config = dict(
    num_hidden_layers=13,
    num_key_value_heads=2,
    intermediate_size=1024,
    hidden_act='tanh_gelu',
    norm='layernorm',
    bias='none',
    init_std_up=0.0187,
    init_std_down=0.00367,
    warmup_steps=237,
    decay_fraction=0.495,
    decay_shape='sqrt',
    max_seq_len=512,
    doc_mask=True,
    max_steps=7541,
    dataset='wikipedia_en',
)
MLP neurons of a small language model. Each row is named by its layer, matrix (up: input weights) and neuron, and shows model dimensions 16-207. Each number is 500 + 50 x the weight over its row's rms, rounded and kept within 0 to 999. Numbers have three digits each.
After each neuron's rows, "fires in" lists the words (lower case) most often at its 100 highest values on Wikipedia text that the model never trained on.

L7.up813:626471515516596572468492468518406492487537516468584506543536512457452452537477558568439508533473561519526540465531438451536555582472519460480481495516465494460523445480484477467417470392534438463513549574531452511456551559454506498424439500376522545490417560477521584470521490535490424504438355490514565498556438526554537543507499448579445449500410454531534432434443550586447440512590500541396532598433481532530566452383593490508537472517512465511492555467529472477460427482501559448512458507544491460507474475566515418525515488447457540530494468484458473508542576397591548606
fires in: "which", "who", "that", "one", "although", "used"

L6.up851:475507530427525507435450465629511497519537561547538545480466559433443525551590497472482467494544492436446415433504508676536485558496511417462578564465440456520513432558420536515451378570523495552475492549486578416478524545489612455504615476454500572468502598490439532489567574539554429532463437544492501516551521392562471468411431580532496472522536371537503523530484536493476487501478502455527442469477624529551529554523482531516456538443528491493541490477547466515475472429378478380419509531420461554389493473542514533544469497449441512492562485504507477420498545517503580630
fires in: "or", "can", "daughter", "an", "milk", "a"

L5.up385:517425486541635564445484479499580477367490518521439537498466500458482426515476364502562506454480551553445414470555515512499447534456573472481485472449456462576552547547535412493528477496499409420499534459501432483513535603584592494531487455454500429429455525482519462529538605478505518555643506411496514480578491448538465404518518502490453478549394467484657461476400569510522464504570521559510510539540548484596556510551459539486500457471491531563427471511519479593524469471380545473625520482480545421517469498544577472533455401519461495552566511452467518586567543493510549438
fires in: "at", "on", "2010", "2013", "number", "2011"

L7.up589:464535499523532537495426430547460587499513555471557415548477531432519534513494498475394480444495405467463568483495543526558500420461565587421523476554524479494550432501503419468465367489497471492560488553536493501463473585595461518504543549502496517511487558412555610469433518394468506494461534435487471501526512543530486501461504513495531480574541432461558465535444550526535520528577480492495454590486453560497514507489441536599504458548571440419453435488548566534554500440405527581582611488466503453474414487570579482520466449499536547545524453576560555452468447532528481489
fires in: "to", "census", "enemy", "ago", "pm"

L7.up309:549508509415443569413510483539515544495554583515558501428485571476573516536557536559535546468540429532449532503526471450538477579522539539461390579497585454451500465479529449504507426445488564558555533592531482474553496415527534461433497437468491578523471449398568523449473504396437535485585469540539518392472569429488502480582448456515509566600514462369534568503377524485549566459486466398503441532519492493630491535506497491485497481575467563462477457424479459479539459477423505464499510529519504459509466459569565507498515571527413464507468504596528525536607530504545540477
fires in: "on", "near", "what", "rhode", "to"

L7.up69:438513512442471517447535519611475483418491601500528532526477490634526424567599487466447560448454548544551371435516497559510493569465515439427448430559447433416501482567499446522490482491494587468480477493473490516508377549467638462480487487485543477503469536402490485423530592459523497568484612498530505445465490507496460495413426499532529500490481397497512498506459560516417540587518533497486456508429556501595548482480499549537527416472430611509461459586527527453571505405419492489486549463482550463477534497599552539589523430500530470451478540448494506461534484519538496484
fires in: "from", "d", "to"

L5.up378:558471366584502497532494473506508573618501519563503460528489416534393464538474460523414562447551540511468513431477521502535497602450505456503413494555601503496479471427508529503546409423486409541493564544469528527451501581514487490410401539465499539419433589467516530516403498501493575482539497504532506414615501386507495450621585580536564458494532380518510502454390573445466538526475592470536512562515523537473498476552459455529509456531479540438539463475451496522437511405448448458448507480504532525517452482557467437517539489495397505492468469492544526452601489493562558603
fires in: "and", "on", "of"

L5.up163:573412407418599583489507572550440580512514464602578519425531465506582415455532510482501515493553475481414488499498465479476491537523536537489497398502456438542521485474595515498450489491589458478445542532499528549476523423523522477506417445470485449467455491485455546470454563524421538546460433471534402510492486508514495480461578499609527484496470448496475421459400521521572565551523462504489552493498566563624550473510553592458564533508476417468530462426524467474487510463468563485596385601500458512478461448596521419566491419480447526506488496551428555514572602459619492547
fires in: "that", "so", "but"

L4.up208:567439479514489521464452497487549577514486515543510438448525541544438527648438492463507496491578511500363473426534427516502548493480481470563442537440588445513544552500539461513497498479412486549501519488529512462477523416484527496474476453493503557475446493487526506542494468524467536516520674517461494512519472448522440548510441473493594594509498526439542435477445449483517476455506501485519479509486520436483542595609503527523458520479488636383426440654543417412462560458443526439525472551474458549483484497525512482465525437529480438473487471544546510521527582475458524573
fires in: "be", "believed", "believe"

L5.up170:473457511490470597538545399537533496506472503468492575446489540540487593593412539454509686485532533523447492553436536455512499468506433369560524483518482393525456553512475452547444432537555561561494426462471471490469528506459536359505553591492458542519556547471445553536560507517470462514451496513539427475464532499497489518524580588465436492433488399446492459481501574427549496484460523520486473561456475530447392536547585605447518534495443504500580539435576463467470464552487431471553541464599505664540569455528457582490425450449469521431492447472484531478506553463453536424
fires in: "such", "most", "known", "also", "later"

L5.up533:548455509560530486479489501535588353448533513566464522438489520436520540451497440445440456495539456577496380458472491452513510524480582511530471528486502480651446535479472485478500605461556434473467554486494593480541604538591503445470499553428465526517528374501561573503410488465469557513537429450559564504470499478503551489502449534402508500608459465424509515481418519529536451469529533511449549598465586584470495545531582493386511486550518406567534441481407560543578419446467513514570484425496382510506466504485457456503425488473478521461421470592458529419477589554503573507
fires in: "which", "that"

L10.up6:605504459395532468509411517567585482445596503559545499520509453523476439422498453567546484462492509520468582423519425536455498462417500504448454573530474455565519554556548465544470537422499496511440544602571532444584518508534478428474373433571461446474524525424488520411465560576565569509499460471506601525510442508481457545485562539434456570471419462503501467508471611530421467465452493501514549506384523541470506549582519460452540424403494508540540560555518536487442425529377535558609471517522563497515473464570498529486509504418379532562500433490484428502544510570538539566
fires in: "he"

L10.up600:388505522519385530445509440487476527525587512491431559541539533493526440522547501611477544409460491468457497520547532509642507558495544530431420528596537416449527457626479527571470425529463482363501519548502587489519479543532540516440492419495486463511504496496436490528501487445529430488570554554606516472549471441536395493476506529496476519513445486458580533495492446465515517436565606401497490607442536491466582521559468447451463492551513427493518522534515486546491480438549513450392430454471505470416450479507512487488550495469456516525387565574442467559487547476490522628
fires in: "and", "at"

L3.up957:487465504526489499509514512417486515510525477610533528531538461511384461526517495536553561422555492503513474440531489464500554434466499486525502436370485471494478541573536535517543513480357439484519658489458567458514514581469529497462459458428504515504456484425510450506465560531507508518524603502490570480410415502532454564478581473538517517571490514524525515472526502529480452526505486418495469524526608516578556540502564535517406481465584607552617498614489609531486467495525513370513439539423459520407494508460483536516558421511474456486473505469448486518516652532477540558
fires in: "be", "together"

L4.up621:531493544519450558529496461536509574428548551547616431484589524424557476527546439522542502454510436454435523476538527521553492535432585477498503530466521429553524492492531493537406460393484424493550514559565434546501371509477528526500504459463495440458490514437512498417503509522467474604433510509490555468519465452564418574454494449567459563617452463570537430510480576441528448509517457471493534532483502482625511585459546530467496485526436473470419505533488480547565516505498482323579474497543457509458596464568495544575601473454485479558489476613434545472507500402536535482
fires in: "also", "did", "none", "still", "no"

L10.up556:533602475432460557584502470472553465539480532517542620522489537339554564470466417535479431471523446444436522465517479565565554493478484566484565539574543533449606473453464564606501491435519436490508506512545605416470517458535490480510520494514455482491514496451456500529514521444538451462521429491461585581507532472523522500469469485447415536590460530430509642563486498605531467435452518489416508554472450587599557565537465466531426447448542467454540489502478528415539483510446534528521482537550482451406497542470512593565435526491454534549488506462389483440547564429523470497
fires in: "it"

L5.up89:653506515491453479474501496522521502578475599534429471454471549454537456478443520476447509487494592558409553469536485500483603561508510469446525532542506473562495395474506495504551471372516511480496565523472487492421578556497453505507390469508469515521525664502448580497483547467484556558559470435508503481484498498529439438496620432506552553497498469398584451551394599490531537508526496466445440615458485497534557499526482489531547591529536439473471488485524523446478487428432559464570452540580604449529486481525510464491504583481489511446525455445545497521470551464590500448
fires in: "that", "same", "following", "until", "early", "previous"

L6.up296:449437471443547608418437477485420490471568490474565452494477463563476493545499466464485554495481498507509552477466547552520541483478472566469450510529335497511495439592478478470561432517488392508454514449478554516593475529471480548511463432505496525504546441462530538516393542540472588518637672486502476431626486440517449444572564505496519480450381543511530474492421517494493527511553495516541475473513562559487570469508513445583525418453542533591472507558462481529502424488586474468654491503522497511451523462563462487483491538532488435561467478490557502528460514472414531521
fires in: "on", "after", "during", "as", "following", "about"

L5.up757:480493525510536529485487646454508594488594569573562479514514539539474467512487506446488570465554449487496474584508474514541473612481483571368528443552584454529532446482513460481484554521496488429430555505568506558476525480518560547462487567476497490414457509401560507480526574478405362513508398519510505518539495471519515463499487491461382493516486532445555461559473533527499462519491574518447442490448648488656562507519487493519462607452483481519525465603486501465467481486388481497496457532444512541443428503531559521507433489447499441440437476469485499557510464494606508479
fires in: "an", "any", "time"

L6.up387:461431390410446480494498480573589515564604543585497399513505459511570533574464493503414511486556444576484467499517429493565474610467586476531432533499500446534464512499492484455525474471553447490413552512501485519551498483468607609482506459519491513589441482512541379526505564475483598568489460488507519433562447469508457469493497503541552522480453459523462510434485513483515542522543490463517522537582566606600536500599460548505519545550540532538479431603493543601493514513369462450491433452504521560445489434572525567538518530479465506476495579528496483476570514509598540491
fires in: "on", "face"

L3.up805:469516517499514513470540428458521558458547530521562484483444576424462430471526412485460503485503470551496513528545610500523457497441566551574547401505500440441507503473579483565505469468546464485429548576545560499451550560479578495472440487475490479485459497429540432448480526503500433523594547497478587545481486495490496530479570389446473461521508470429607480563451539535516439568510473502450442506469576605634491467519526525502552532461433355489542533542577480450472486434384504486558505523506410557449417537545499488495522438488485479480578450479491534538461579496546439455
fires in: "as", "an", "via", "it"

L10.up131:513565523501518531501381590536592472464597572520588538486509611541559529599606454500456451357483559559416456492490441504519529600468538491457460527487405432473526419537474552521427482511485421551461524587491546442506579449549531441500537484417464536567484582522519530432530469540506503508550432452565511536579496470534497466548483498471559511477504469529477477509422465581467453420514621468424489535563502457480477574593462351510530494536501471478435519500449488520549453469461489461458458491534510488480501404436501510501466576509445507543530557517482468589545459522526604515
fires in: "would", "he", "must", "could", "will", "went"

L7.up37:529442529420457538539520472498484421418567494606574446507550522523561478504462523549550542459502475427438450605492407430498489568495464494582526476431442468478566515486539546585478430435571460527444541549532532558486492601558538406527462484487477540481446579523418481478528534478521475513554419496443521560516415461517475488424554482508544606559485417496641454490469494499567515509553596470491467529463592509533453571532471565548452569501605459489493547506479548470561509491334422510497547472453468569471494501587450532485529505474508440559572321531508576463541486445529566465
fires in: "they", "can", "any"

L6.up381:508506474558479581468501500468530482527454584625452553521556583474534492635506517495531471471492488544468436406495467570518453542529497574468465472441459525454452480505478451492538489432491414480545515470464535464564442471495479523462496372349474516388419589499544516488428562542443575546538482516524513457519514484487487473521550519468526445513463419521486449445455554442563554499493500500526493582480591509486568536480627458506495493553445412542410419520591576550551584446421597376537538424528475524523466516546441470505486487528478516555427556558385459546538517586490497547
fires in: "where", "when", "games", "of", "for", "during"

L4.up191:487448570443491522398469465476488539513546525518460498534627412578501520601537510512459521499577504538429468448505513526524511547419455485521447497575446518581525554602447421483473424529533506442488522563502555509520574515490553487472548447470496540521455439425501491464467557496482577654590403495553468415574435581538432518505462585453497463578414505446530431509480536432473527555518495515474506518499616580501505520497407455551488489503438514530536430490491521498546471463399533455548416379570483501445511488600543480480592491451428585453449492525496475509508584513603550555
fires in: "on", "until"

L3.up242:551488473512434523521436553500542547547412466509510450466459548482532386506490529514575469480516543540429563569597545526523491595473477501395595447511532465476530455434590503505358451542501402377489553510503438461522480525517511491499503434461529381449495566463363483507510474499492529607495488514489512487517440549524460557486507506539561468448401487488473498499464545494563425502494486487458528553496538603517487503442657565506527573427510516463460548490552536476475481453407497408525486593406517434494617461570508420600511423476450540481567519594550501501445433519521510456
fires in: "such", "his", "their", "its", "known", "called"